Weights of a small transformer language model: 11 layers, 11.9M parameters.
MLP neurons of a small language model. Each row is named by its layer, matrix (up: input weights; down: output weights) and neuron, and shows model dimensions 32-127. Each number is 50 + 15 x the weight over its row's rms, rounded and kept within 0 to 99.
After each neuron's rows, "fires after" lists the tokens most often just before its 100 highest values on Wikipedia text that the model never trained on. A number after a token or word is its count.

L5.up942:70 29 70 45 26 34 57 48 45 41 48 57 51 54 44 49 32 35 51 65 44 37 28 46 64 47 52 58 66 70 39 79 33 48 67 23 58 40 54 34 52 60 53 53 37 57 55 33 25 22 40 50 24 29 43 36 60 47 70 44 75 59 58 72 72 71 26 38 44 42 59 52 50 65 63 73 73 30 50 63 45 17 43 46 52 64 72 49 23 42 35 74 47 50 61 63
L5.down942:66 19 43 61 53 38 44 39 62 51 66 31 61 47 44 44 24 44 41 53 61 46 35 29 68 63 35 44 28 71 45 42 24 67 37 60 41 44 43 77 45 42 50 72 59 43 70 73 39 66 72 35 51 30 74 55 51 71 36 62 56 61 60 69 46 32 47 46 52 19 39 40 48 41 54 76 43 23 41 60 43 32 57 32 48 50 44 39 42 60 61 27 29 45 46 32
fires after: "," 31, "." 27

L3.up204:34 38 82 56 49 53 28 70 48 54 60 34 59 34 29 12 56 40 62 59 52 36 57 71 50 35 60 54 33 30 52 55 61 54 25 26 46 46 55 73 48 41 41 61 39 75 66 37 40 45 54 52 75 48 47 46 40 49 45 54 50 81 57 51 61 33 74 49 60 69 56 37 50 31 28 29 66 44 54 81 59 41 54 71 64 50 52 41 84 56 49 63 51 39 42 33
L3.down204:54 54 64 67 40 24 61 66 61 52 27 60 42 38 55 67 57 51 41 29 49 40 46 62 31 32 58 42 44 28 40 43 19 66 42 35 40 71 47 47 32 69 47 50 25 52 39 65 30 57 58 52 46 45 44 65 30 69 40 29 34 46 52 61 91 36 58 48 67 49 29 52 62 40 45 39 57 26 47 48 48 80 62 23 21 69 57 32 44 54 49 49 31 40 24 47
fires after: "–" 19, "-" 15, "im" 12, ")\n" 6, "c" 5, "in" 5

L7.up859:54 50 50 64 56 49 67 49 53 43 45 41 34 56 19 58 34 26 61 77 28 73 15 47 55 34 55 55 58 56 22 55 52 62 31 30 71 61 17 54 54 71 49 37 55 51 56 35 33 29 66 61 57 59 59 47 50 55 41 63 59 87 52 70 28 61 34 57 54 58 66 62 66 73 40 76 71 05 71 66 36 41 30 53 33 67 40 31 58 44 51 52 91 59 51 50
L7.down859:74 49 55 57 30 46 58 36 19 48 78 56 44 60 57 59 38 56 50 37 63 38 49 62 66 56 32 43 84 83 53 38 61 33 49 58 26 72 55 40 55 58 71 72 64 58 19 48 61 59 42 47 45 29 38 47 59 53 49 53 44 50 47 37 52 27 50 25 67 62 66 49 63 41 61 90 35 42 39 66 47 51 75 44 65 38 56 36 36 76 44 46 45 56 63 28
fires after: "," 24, "." 24, "I" 16, "0" 4, ")," 4

L3.up1043:59 28 33 35 33 57 53 66 61 49 93 86 73 52 59 57 37 47 67 26 44 52 35 47 46 52 41 48 31 46 33 34 52 58 46 45 44 50 29 52 57 47 72 28 51 34 18 32 49 58 38 46 47 51 82 53 59 18 35 30 50 23 43 53 19 51 33 23 60 40 39 77 48 57 28 64 65 39 67 83 69 34 40 47 53 36 29 63 67 70 80 64 34 59 65 51
L3.down1043:87 37 42 55 60 65 59 47 49 34 61 72 29 41 75 37 40 44 66 48 34 37 36 52 58 63 62 44 39 38 35 33 58 59 51 73 32 46 40 50 70 59 62 30 57 70 27 32 46 47 43 52 61 47 58 42 82 54 50 57 72 38 28 62 56 32 28 37 40 49 41 54 39 25 30 39 40 47 76 55 45 72 69 48 43 53 35 46 48 49 56 64 62 55 67 56
fires after: " re" 23, " S" 13, " M" 10, " ex" 7, " con" 6, " " 5

L3.up421:56 54 35 62 52 46 50 54 60 66 40 19 36 46 27 41 83 50 37 41 60 65 62 75 68 22 55 33 62 73 48 47 49 46 64 50 53 74 49 49 45 50 56 70 14 34 51 51 47 45 63 37 69 58 52 59 63 54 34 38 48 41 28 52 52 48 33 43 69 56 67 40 20 68 45 43 82 37 61 33 53 47 46 43 35 63 39 69 58 32 55 64 23 59 51 34
L3.down421:39 60 14 40 35 65 35 55 75 55 34 27 33 67 07 47 72 26 52 62 72 54 53 54 54 65 62 41 55 37 45 61 56 33 59 32 45 39 27 68 50 52 67 59 52 71 54 43 48 75 69 65 25 46 20 53 70 47 31 81 48 54 38 44 59 35 44 40 43 47 49 32 58 52 37 23 41 33 52 59 48 81 38 37 45 54 53 58 53 48 44 50 35 52 53 49
fires after: " app" 16, " col" 12, " T" 12, " p" 11, " dem" 5, " v" 5

L4.up1278:41 53 11 35 41 46 16 53 35 52 56 35 47 71 44 40 42 31 39 30 49 42 36 63 69 67 53 54 48 35 87 55 41 74 52 64 39 38 63 58 61 71 27 54 44 77 69 53 53 41 71 67 52 49 14 75 55 41 55 79 20 31 59 52 27 60 31 47 59 62 45 44 85 28 44 59 57 76 51 62 50 57 86 40 11 46 45 43 36 59 73 46 27 63 69 56
L4.down1278:43 33 51 35 44 62 67 49 43 42 63 57 53 63 25 61 09 50 29 26 48 73 48 51 70 57 50 58 30 27 61 48 58 24 56 20 67 58 50 65 51 48 55 23 42 37 55 76 39 45 50 68 52 44 21 38 59 47 49 69 25 67 45 54 59 48 66 35 87 54 53 39 04 34 70 51 68 19 64 53 59 34 61 44 35 58 72 31 49 51 64 31 61 50 40 29
fires after: "e" 11, "E" 10, "A" 10, " tra" 9, " co" 7, "te" 4

L3.up1398:48 49 43 61 38 48 52 51 32 79 43 62 57 24 60 59 41 47 54 49 43 61 66 32 52 43 60 53 51 52 51 57 66 65 53 80 70 61 49 36 42 70 40 52 73 55 47 41 45 70 45 68 58 53 49 42 33 49 43 35 19 51 56 41 26 62 56 44 74 16 78 55 57 54 43 54 50 50 43 57 75 35 30 71 59 48 61 60 14 64 53 43 38 72 25 44
L3.down1398:39 67 34 50 40 32 22 53 49 33 45 44 77 62 53 58 69 36 62 44 58 38 36 44 78 32 55 56 27 72 70 43 55 27 46 85 43 31 42 29 44 44 45 42 42 42 60 50 34 55 47 55 65 24 57 58 49 26 34 62 56 38 58 53 63 37 54 31 47 51 44 53 83 53 48 67 41 47 40 56 58 54 39 75 41 38 46 51 47 34 38 44 38 64 55 56
fires after: " T" 23, " t" 9, " p" 8, " b" 7, " c" 6, " S" 5

L3.up1266:33 64 38 43 76 26 38 44 33 50 41 37 73 49 46 48 74 21 41 58 39 43 51 56 77 65 34 30 77 24 51 46 33 65 53 63 36 43 77 37 33 49 42 50 17 34 49 45 34 66 45 46 18 78 10 63 34 57 43 54 42 51 43 30 39 46 58 49 53 58 59 54 56 34 43 65 75 50 59 38 10 28 68 57 27 62 40 30 30 68 47 54 40 32 42 61
L3.down1266:44 60 56 55 31 57 43 46 39 54 66 64 65 61 67 44 32 51 56 59 47 18 75 40 57 47 50 34 64 65 56 44 39 27 61 56 44 46 37 57 54 62 35 52 33 65 37 64 39 36 56 76 51 37 60 59 44 49 75 51 90 40 67 39 42 31 70 00 49 31 56 36 52 28 40 52 64 37 50 68 33 42 62 10 62 66 35 42 70 41 36 30 46 25 36 54
fires after: "o" 20, "are" 12, "T" 9, " b" 7, " co" 5, " tra" 5

L3.up836:59 58 78 43 56 49 66 44 47 32 73 64 59 27 28 41 56 51 48 49 42 54 73 50 27 52 50 34 48 40 28 42 56 26 70 65 44 66 32 60 61 62 59 62 41 18 16 49 32 24 42 53 44 28 45 54 40 45 32 35 48 39 52 39 72 34 48 36 53 36 51 72 50 55 38 68 31 77 61 49 75 51 24 57 59 44 57 51 48 37 25 55 47 25 70 66
L3.down836:70 37 35 32 84 63 28 45 35 57 56 52 61 89 21 48 70 53 39 63 52 38 72 75 54 28 45 29 48 40 64 42 52 52 51 47 40 41 21 33 48 54 57 52 31 58 28 50 28 50 53 52 42 45 80 59 69 54 38 45 61 51 76 30 72 43 49 43 37 81 56 28 39 52 61 48 79 72 46 59 51 45 43 27 38 33 68 49 38 49 49 62 89 45 51 59
fires after: " S" 17, " s" 14, " Ch" 12, " B" 9, " h" 8, " H" 7

L3.up1501:46 45 45 92 38 74 54 51 71 40 46 45 42 51 48 38 55 36 46 54 46 41 38 27 56 64 21 32 45 25 36 62 67 61 70 70 42 14 37 50 39 60 65 54 13 51 78 44 21 28 58 42 32 69 51 40 37 45 26 14 29 45 84 56 62 72 63 68 40 67 59 43 49 54 50 41 71 45 51 67 57 42 31 74 48 52 70 66 41 50 56 46 43 31 59 30
L3.down1501:56 51 78 54 45 57 63 51 51 43 33 45 29 44 58 53 31 50 53 44 36 27 45 43 62 51 53 59 43 53 26 76 31 81 38 35 30 34 48 19 56 69 45 66 27 28 17 63 48 43 76 52 36 44 62 42 55 49 66 37 35 50 83 71 45 63 52 39 62 71 74 44 39 45 52 69 39 63 51 34 42 68 64 30 68 49 86 47 69 36 58 53 28 67 59 29
fires after: " B" 18, " Can" 8, " an" 7, "b" 7, " b" 6, " T" 6

L5.up488:47 42 44 42 69 47 75 38 59 74 63 37 51 58 65 51 39 68 64 48 29 28 33 46 67 52 79 31 68 45 21 38 55 74 52 60 65 48 47 53 60 51 23 63 34 40 69 31 71 28 37 45 63 61 30 41 77 79 82 60 48 29 39 12 63 48 58 60 40 67 45 41 38 54 54 44 66 70 58 61 75 56 33 45 46 53 30 43 49 53 26 46 48 41 51 32
L5.down488:34 32 32 35 47 37 53 51 44 49 73 17 62 57 61 38 45 31 67 30 43 48 48 28 73 54 42 72 90 59 20 62 80 63 69 58 49 49 21 37 60 87 52 41 28 58 60 61 49 57 67 38 41 32 67 39 69 66 44 51 35 50 79 35 49 15 58 20 67 68 57 44 47 45 65 59 68 45 29 51 47 30 54 35 36 52 82 52 70 84 13 59 19 54 54 42
fires after: " by" 26, "ed" 18, "or" 6

L5.up352:69 41 45 56 66 57 40 51 50 70 44 82 43 70 49 34 31 42 69 48 52 24 75 34 47 65 47 36 43 47 38 59 37 65 41 63 59 60 47 44 54 59 30 49 56 49 54 47 41 45 25 44 81 72 48 23 68 51 55 51 90 60 52 12 62 47 34 32 40 32 32 57 65 48 64 42 24 70 67 57 50 52 43 28 36 42 50 80 41 45 49 35 71 59 60 62
L5.down352:49 42 65 48 58 60 46 44 35 54 59 50 58 26 60 23 64 71 54 47 49 36 50 70 28 56 55 53 37 26 46 46 62 54 56 68 43 80 32 55 30 50 94 50 26 58 33 20 30 39 61 45 61 32 24 83 50 49 74 53 46 55 38 46 46 56 48 47 39 48 58 33 50 50 27 33 65 44 41 55 43 58 66 40 68 62 16 45 42 59 31 64 22 65 47 54
fires after: " the" 49, " The" 19, " ro" 7, "act" 4

L5.up1471:53 37 65 29 44 57 78 61 30 30 67 65 41 55 43 13 42 48 39 55 54 80 64 74 35 48 40 46 28 29 79 76 55 48 77 49 55 44 62 42 64 34 37 29 61 57 43 44 53 45 67 43 37 37 29 34 42 50 45 40 51 57 53 41 60 55 36 64 40 40 38 50 40 38 57 59 06 56 34 60 16 46 46 73 44 61 45 59 25 65 57 56 52 69 60 47
L5.down1471:58 14 68 50 57 51 69 42 65 45 81 47 19 17 49 70 49 60 16 25 44 31 54 82 44 43 49 57 53 63 52 35 39 34 39 32 58 35 02 52 39 61 60 48 52 32 42 27 31 73 61 42 33 73 55 40 67 47 40 56 52 59 55 63 42 53 32 48 67 28 53 30 15 22 50 45 36 44 34 37 66 65 58 50 36 62 28 51 59 32 57 68 56 46 66 57
fires after: " S" 31, " s" 25, "′" 6

L3.up1067:48 55 47 81 44 34 62 72 47 63 44 51 36 64 32 60 46 30 87 73 49 79 52 54 51 55 73 65 58 29 38 63 43 63 69 61 57 78 26 59 61 61 56 53 50 45 44 47 30 33 57 58 64 51 51 44 50 45 40 55 60 26 13 48 29 27 67 51 43 35 52 44 23 23 59 61 65 56 49 60 38 49 22 59 26 41 58 64 37 53 46 38 65 62 51 32
L3.down1067:37 52 69 57 45 42 58 36 46 38 34 45 54 45 32 41 40 64 36 99 44 59 34 22 37 60 44 40 37 41 61 61 30 48 43 46 41 50 56 24 59 46 41 54 62 74 29 59 33 77 36 40 24 58 31 66 44 45 39 34 53 36 38 36 64 43 49 62 74 55 49 32 30 53 58 57 24 53 33 56 34 41 29 13 54 34 60 43 67 51 78 47 71 30 35 51
fires after: " c" 20, " C" 11, "C" 10, "oc" 5, "oup" 4, " Col" 4

L5.up371:43 72 45 43 32 30 48 52 18 59 69 39 42 22 52 80 43 54 76 84 66 71 44 73 47 34 44 68 50 61 47 39 60 54 73 34 42 48 21 42 46 37 56 43 56 43 64 54 38 65 24 48 74 49 53 38 44 23 37 34 34 36 45 49 56 26 49 50 58 54 23 83 43 45 46 43 54 31 47 36 61 58 58 26 25 36 47 33 49 73 60 74 61 36 38 36
L5.down371:54 38 30 67 40 55 46 49 72 36 56 53 53 70 51 42 57 27 52 39 33 34 24 34 61 34 44 41 20 60 55 53 33 60 19 34 48 70 47 66 76 59 50 40 50 46 54 59 46 45 48 39 46 72 40 53 69 65 67 26 75 76 77 54 52 30 67 95 73 43 48 32 69 39 47 31 47 53 47 55 43 25 72 46 52 56 62 65 54 30 39 66 72 39 56 24
fires after: " in" 19, " of" 12, " the" 11, " with" 8, " to" 6

L3.up746:72 36 41 32 33 58 48 35 49 30 51 53 48 21 17 59 37 62 81 59 26 57 32 72 41 53 26 29 24 41 71 60 41 59 42 79 60 50 66 46 65 60 39 64 45 54 32 36 38 37 13 40 32 28 55 00 29 59 43 52 73 44 50 53 54 50 38 65 52 61 58 63 37 87 47 54 37 58 53 46 52 42 35 61 53 65 33 59 35 48 25 48 33 96 43 65
L3.down746:63 67 58 64 57 31 61 57 61 43 53 65 30 65 20 77 61 64 69 30 30 66 66 70 67 31 71 69 74 71 53 51 35 71 56 62 31 48 38 56 45 85 77 79 34 80 52 59 81 51 46 50 44 34 63 36 52 35 48 68 50 43 68 63 60 48 26 65 34 58 61 30 33 28 63 37 50 68 54 42 62 77 44 18 55 31 70 61 40 74 42 43 53 55 68 44
fires after: " s" 41, " S" 10, " w" 9, " sp" 8, " " 6, "ced" 6

L3.up262:64 59 44 66 49 30 41 21 51 39 33 28 48 53 62 66 72 69 63 46 54 41 37 49 49 48 58 42 29 67 32 67 23 48 55 62 12 58 54 37 54 41 64 50 70 41 44 70 44 26 59 43 50 45 51 49 36 43 60 25 30 58 59 43 31 70 35 59 70 53 60 61 43 44 47 40 60 49 28 34 64 37 51 39 49 34 41 75 41 31 78 53 51 46 91 42
L3.down262:79 74 36 52 23 71 49 36 14 38 52 54 79 48 71 69 58 26 60 40 55 34 72 77 50 66 35 40 36 81 49 34 61 19 45 44 44 36 37 63 35 77 53 41 62 50 71 61 30 60 49 37 44 49 40 43 56 42 25 59 48 37 41 38 64 78 42 55 34 34 56 42 55 74 45 36 34 64 49 48 62 32 40 34 38 48 52 59 86 47 54 54 43 40 21 57
fires after: " " 29, "u" 22, " t" 12, "i" 6, " d" 5

L5.up852:55 45 63 52 70 94 21 28 58 44 51 25 65 45 60 44 59 61 32 27 46 42 53 86 59 32 57 49 12 49 40 44 12 30 65 57 36 66 49 77 68 55 30 40 39 30 44 42 39 42 74 40 68 45 56 12 43 45 64 45 62 28 66 52 62 61 37 33 51 31 62 35 60 73 61 26 67 55 71 56 52 37 21 38 34 32 41 54 68 33 64 46 14 61 50 70
L5.down852:61 52 37 47 69 69 67 38 85 40 66 49 36 40 44 56 58 46 59 60 72 21 61 48 38 62 38 57 49 32 57 76 50 50 20 33 47 49 34 58 62 41 62 49 43 44 42 36 48 30 65 67 38 51 78 49 59 43 41 51 53 79 54 38 65 17 38 41 30 67 46 64 66 22 51 92 26 48 50 30 66 41 33 07 38 55 42 38 39 32 44 25 63 60 59 39
fires after: " " 51, " inter" 7, "18" 7, " y" 6, "-y" 4

L3.up145:42 52 57 72 71 45 67 57 67 71 45 25 47 42 33 48 53 49 64 54 56 74 54 65 90 44 81 69 81 57 56 49 37 25 42 78 44 75 54 41 38 54 29 64 53 25 66 26 36 56 50 63 66 74 47 61 50 35 40 87 58 53 58 48 51 56 22 48 39 74 41 46 47 58 50 36 34 61 49 47 44 44 22 55 76 62 25 44 56 56 59 67 60 41 76 38
L3.down145:33 77 76 53 46 70 44 30 36 20 50 58 70 55 49 64 66 26 46 48 42 57 31 74 60 47 52 60 45 49 52 49 25 23 82 44 57 53 50 40 76 58 50 43 48 67 36 42 46 42 51 49 71 21 53 58 74 53 61 40 41 70 34 33 67 29 41 56 46 59 61 41 87 49 95 38 82 39 58 63 59 60 42 71 67 44 50 48 54 72 51 29 54 41 48 46
fires after: " K" 22, " p" 21, " M" 15, " T" 9, " m" 7, " P" 6

L5.up702:62 45 37 50 39 33 57 26 39 79 45 34 63 77 56 27 07 55 44 52 50 31 70 24 44 53 48 63 42 37 48 73 40 58 44 49 71 59 59 51 47 45 36 69 68 43 80 32 64 29 44 51 72 83 39 64 59 59 21 88 61 39 40 20 38 42 38 57 47 46 66 55 30 49 69 82 31 64 49 71 77 58 32 42 66 45 71 32 49 56 60 43 54 57 47 39
L5.down702:46 40 49 61 46 54 46 55 50 36 71 67 76 22 46 50 57 41 26 63 62 46 12 65 60 67 33 64 29 54 33 20 49 32 48 70 63 45 52 81 69 55 47 72 49 45 57 24 71 32 63 25 54 34 43 49 30 70 71 46 64 46 55 61 62 58 83 77 87 43 45 44 49 50 20 52 64 45 58 52 50 48 53 45 26 40 32 58 51 56 26 39 20 55 44 28
fires after: " the" 49, " The" 18, "The" 10, " g" 5

L4.up93:64 56 40 37 50 70 56 58 53 44 48 41 68 54 74 52 38 42 47 29 53 49 32 33 48 42 46 58 38 54 60 59 31 35 44 37 82 47 35 59 51 54 67 32 72 66 35 55 44 47 41 36 39 64 63 55 63 32 35 72 79 38 50 34 70 44 36 37 14 57 83 61 73 54 20 37 29 35 41 72 83 70 42 37 26 53 81 41 35 56 74 56 25 62 65 55
L4.down93:57 39 33 47 36 66 37 69 34 35 65 45 49 49 58 56 33 52 68 40 23 54 31 31 52 59 33 41 55 42 46 28 57 41 33 43 68 46 32 17 59 40 58 42 56 55 40 52 59 38 73 52 55 39 71 40 68 47 33 65 69 80 61 52 57 15 45 35 39 58 67 31 41 18 38 48 40 47 29 44 33 80 41 24 41 82 51 23 60 64 56 46 46 45 36 34
fires after: " in" 19, " D" 12, " " 11, " re" 7, " d" 6, " an" 6

L5.up923:55 37 40 23 63 21 44 63 44 49 31 61 60 54 69 74 41 36 38 09 68 52 70 50 70 58 79 23 35 49 31 37 29 69 41 81 50 47 51 23 44 87 45 36 69 16 47 26 24 54 46 67 25 46 62 58 33 53 47 58 27 62 31 21 62 61 62 36 71 53 61 53 39 67 45 51 67 55 40 55 33 51 14 66 45 57 44 22 34 30 57 41 62 74 64 70
L5.down923:40 46 29 46 33 22 46 37 44 43 68 82 52 53 43 77 92 67 75 51 52 36 70 56 53 67 45 41 65 46 55 48 72 43 73 62 23 42 35 68 42 57 52 37 28 34 36 24 27 16 49 73 66 39 65 42 60 49 45 80 22 61 68 46 23 15 85 15 59 60 55 68 28 23 49 66 53 25 38 37 55 59 63 63 85 42 57 43 62 34 47 52 61 37 60 42
fires after: " t" 27, " p" 18, " P" 5, "ak" 4

L3.up905:66 27 65 51 57 76 41 35 51 49 39 47 64 63 62 65 59 44 42 48 63 67 54 32 61 43 50 61 42 66 60 48 51 36 32 67 45 49 89 39 60 55 50 57 73 52 62 77 44 52 72 31 71 50 61 56 30 57 62 66 34 53 54 61 46 58 71 45 48 44 37 64 67 49 31 65 53 60 77 52 79 57 61 46 63 51 69 59 39 55 43 39 53 65 73 51
L3.down905:39 30 62 44 49 54 55 61 36 51 55 64 42 27 24 44 31 40 51 67 29 34 45 35 41 58 63 67 31 62 69 45 53 61 61 52 71 42 69 41 35 28 33 49 25 46 31 52 16 49 37 51 66 56 40 46 68 68 66 64 66 54 45 47 79 32 59 45 68 57 26 49 44 41 38 61 64 71 57 25 75 58 37 15 46 56 61 61 44 45 26 41 70 54 40 34
fires after: " st" 22, "v" 14, "ach" 10, " St" 9, "st" 6, "ew" 5

L7.up271:41 68 37 32 70 24 58 62 43 52 51 43 58 47 61 36 66 40 41 60 56 67 62 95 40 40 68 54 57 22 66 38 34 43 82 83 40 65 40 65 62 69 46 58 41 68 63 33 47 48 63 23 83 47 31 70 65 76 45 34 42 62 28 59 35 66 53 29 67 62 47 50 29 33 37 37 73 45 64 55 70 37 24 67 46 53 52 38 75 69 61 49 39 40 77 31
L7.down271:48 67 29 34 61 38 45 52 18 52 64 34 36 74 56 31 28 54 50 49 60 59 52 53 61 69 62 38 45 38 74 39 22 63 54 48 50 44 30 54 65 52 66 58 45 50 24 54 39 25 60 53 46 31 53 28 82 63 64 43 40 58 54 38 47 75 37 41 14 46 45 29 47 46 50 35 76 44 29 62 43 45 60 63 36 25 46 46 67 39 47 43 43 04 27 53
fires after: " S" 24, " C" 19, " T" 9, " H" 8, " E" 6, " M" 5

L4.up491:30 40 38 73 58 55 55 44 58 46 70 29 73 88 51 53 34 54 51 57 52 43 52 28 36 49 51 30 34 56 38 46 18 58 53 84 26 44 28 50 42 73 66 47 30 47 40 43 49 48 58 55 28 65 49 33 32 55 70 50 46 36 68 55 96 59 78 60 90 56 19 35 73 57 29 50 45 70 46 54 36 67 54 84 62 52 45 76 60 48 72 67 45 25 33 66
L4.down491:47 43 69 74 57 56 54 34 55 47 37 78 73 51 89 57 50 52 45 63 70 60 45 60 36 70 53 50 46 54 54 73 76 34 26 60 27 40 35 55 38 39 58 25 44 67 23 41 59 61 44 49 53 24 56 31 53 34 31 36 49 26 39 58 59 27 17 57 59 43 41 41 65 38 50 92 37 84 53 74 52 55 37 48 61 50 51 70 44 38 60 46 67 50 48 49
fires after: " B" 21, " L" 15, " St" 9, " T" 8, " Br" 7, "e" 5

L5.up1312:40 71 55 70 74 41 40 27 50 37 59 60 47 56 66 61 39 50 67 43 95 66 48 44 48 46 48 64 45 52 42 56 57 63 70 61 65 52 40 53 53 58 62 59 47 39 38 39 50 56 34 52 71 71 57 25 41 38 37 40 51 31 68 41 63 43 61 50 74 67 50 64 35 80 31 56 42 50 69 53 31 51 50 43 43 61 38 25 51 38 64 45 52 22 67 64
L5.down1312:52 40 46 61 31 43 42 46 66 32 70 61 55 59 37 78 63 66 48 49 21 52 45 34 45 34 34 41 65 96 71 44 55 45 40 42 38 31 65 55 74 40 31 69 42 55 28 57 45 51 68 64 43 56 46 56 61 49 49 30 77 73 79 54 38 47 52 65 39 68 50 43 50 32 50 57 61 57 35 54 38 41 80 25 32 61 83 27 57 78 57 40 75 30 41 48
fires after: " the" 23, " of" 7, " to" 6, " a" 6, " in" 6, " from" 4

L4.up372:48 38 64 29 45 46 57 52 44 25 60 65 76 34 52 52 15 42 48 31 32 41 20 60 68 57 49 40 40 52 58 71 39 73 78 27 76 54 50 29 32 43 53 60 26 43 53 49 47 45 64 62 32 66 49 34 44 59 46 41 52 49 65 25 49 57 44 58 54 58 65 30 37 31 73 51 45 44 62 50 58 48 79 67 27 53 41 58 60 52 61 14 30 62 25 57
L4.down372:58 40 70 41 55 46 85 15 25 52 57 21 64 57 66 50 59 54 47 55 42 77 49 28 52 30 45 71 53 43 59 29 46 35 83 46 68 62 62 56 38 77 58 40 52 30 53 58 63 45 48 49 45 41 64 28 58 47 58 34 30 39 54 48 69 51 36 62 59 39 40 54 53 53 75 19 28 48 62 30 50 57 55 34 33 59 42 40 73 48 54 49 35 46 45 45
fires after: " Gre" 28, " Gr" 15, "|" 9, "om" 8, " gr" 7

L5.up1392:52 38 59 57 45 28 21 57 50 43 64 56 55 41 70 50 36 35 59 26 44 64 39 40 50 53 28 35 44 40 29 60 58 45 49 66 81 44 49 53 57 65 37 43 79 41 64 22 64 70 61 39 73 56 47 42 48 22 54 86 62 40 09 50 54 38 41 32 40 60 69 59 38 54 16 51 38 63 31 66 58 86 57 23 33 28 46 56 45 54 81 47 25 82 23 44
L5.down1392:37 72 74 68 42 48 68 50 27 46 40 30 55 65 54 58 87 47 55 52 59 65 45 34 19 63 49 69 63 50 46 49 47 57 30 46 89 35 75 48 47 33 64 56 58 59 49 22 37 54 53 55 36 33 46 61 53 35 40 68 36 56 55 63 53 37 56 61 14 60 46 48 23 56 36 27 41 36 15 50 47 51 43 08 31 67 62 49 52 46 35 48 45 51 67 27
fires after: " d" 17, "it" 10, "and" 10, "st" 6, " organ" 5, " D" 4

L7.up853:65 40 25 42 49 23 62 63 39 36 45 24 51 52 76 44 54 50 60 46 35 37 31 51 39 60 59 87 65 52 28 40 84 54 51 65 82 43 29 94 52 58 38 67 53 14 63 62 39 64 48 47 73 56 39 46 50 60 67 57 60 39 47 33 58 69 53 52 73 38 46 50 57 42 49 26 68 65 44 54 67 20 52 43 59 45 41 27 37 58 54 34 60 48 66 76
L7.down853:70 48 38 61 23 23 50 78 77 63 55 42 44 37 40 65 69 68 60 42 51 34 33 24 58 23 50 53 46 67 41 60 70 65 59 43 51 71 44 30 40 16 58 36 49 24 59 64 50 62 41 38 48 45 52 33 81 62 62 42 60 24 31 59 58 72 49 50 64 42 63 37 75 50 82 31 37 81 41 76 97 61 54 60 53 42 77 24 59 70 47 26 59 75 59 59
fires after: " H" 15, " Ch" 14, " by" 13, " of" 10, " T" 7, " N" 6

L3.up1218:45 67 63 43 41 37 37 58 41 40 39 56 68 56 30 58 35 74 40 55 88 17 29 38 36 53 38 68 47 57 62 55 24 48 44 63 38 48 53 33 53 69 63 65 57 59 45 58 39 51 72 21 27 59 56 56 32 58 54 67 49 38 42 38 56 52 54 51 45 25 58 40 44 58 59 56 59 53 81 62 85 79 56 39 46 59 36 51 51 39 48 63 77 55 39 34
L3.down1218:69 59 41 39 36 39 36 57 42 56 27 55 52 51 56 60 16 69 30 56 59 41 23 42 48 80 48 60 66 42 68 49 78 49 54 62 57 38 55 28 23 40 52 47 58 54 47 48 38 58 59 50 56 50 63 61 51 39 51 43 68 54 19 31 71 39 45 33 43 41 60 43 50 69 42 38 59 66 49 29 49 56 30 54 30 63 49 62 45 37 49 58 21 49 64 49
fires after: " C" 17, " st" 13, " St" 10, " d" 8, "ru" 7, " D" 6

L5.up279:70 47 36 17 48 51 47 43 61 64 45 46 52 52 61 58 44 55 53 48 55 52 38 72 57 59 82 55 46 60 30 45 61 67 37 48 25 31 45 26 65 74 35 55 54 45 48 33 55 52 37 62 75 69 48 57 47 50 41 64 15 47 48 42 29 58 58 47 40 63 51 62 35 53 40 47 38 51 70 41 77 53 44 41 31 75 38 25 11 64 57 54 17 69 16 60
L5.down279:83 64 56 27 57 31 49 60 51 46 51 52 50 39 39 35 42 61 10 42 46 37 21 55 60 34 38 55 37 88 51 48 51 74 41 51 71 41 53 58 82 33 29 72 45 38 60 65 44 45 55 48 60 43 68 57 65 64 60 48 30 61 40 55 77 50 56 51 46 32 40 38 58 46 57 64 32 46 24 33 53 32 56 81 60 46 67 46 63 62 29 44 38 53 57 58
fires after: " (" 26, " B" 14, ".\n\n" 7, "," 5, "ed" 4, " \"" 4

L5.up1191:41 50 80 41 20 28 43 49 78 50 53 37 28 67 71 35 18 55 65 34 55 62 62 53 65 60 59 50 86 88 42 53 42 83 53 38 45 55 46 53 37 46 27 76 29 59 74 15 37 53 48 50 71 72 72 70 23 53 49 61 60 31 21 23 40 46 33 44 44 56 47 36 52 59 64 58 39 69 63 19 33 66 59 64 37 59 55 52 44 58 32 57 44 49 47 59
L5.down1191:52 58 74 34 27 38 52 42 19 54 48 40 36 40 62 68 31 66 55 49 41 50 44 44 66 38 46 51 30 61 65 55 46 61 61 45 74 53 53 72 43 41 38 66 17 62 36 27 83 55 76 46 46 06 55 47 52 75 56 73 38 40 39 57 28 40 85 73 30 51 40 49 69 40 57 42 74 61 34 17 51 31 51 46 56 62 47 49 59 49 45 66 16 30 64 47
fires after: " M" 17, " P" 14, " p" 13, " F" 9, " D" 6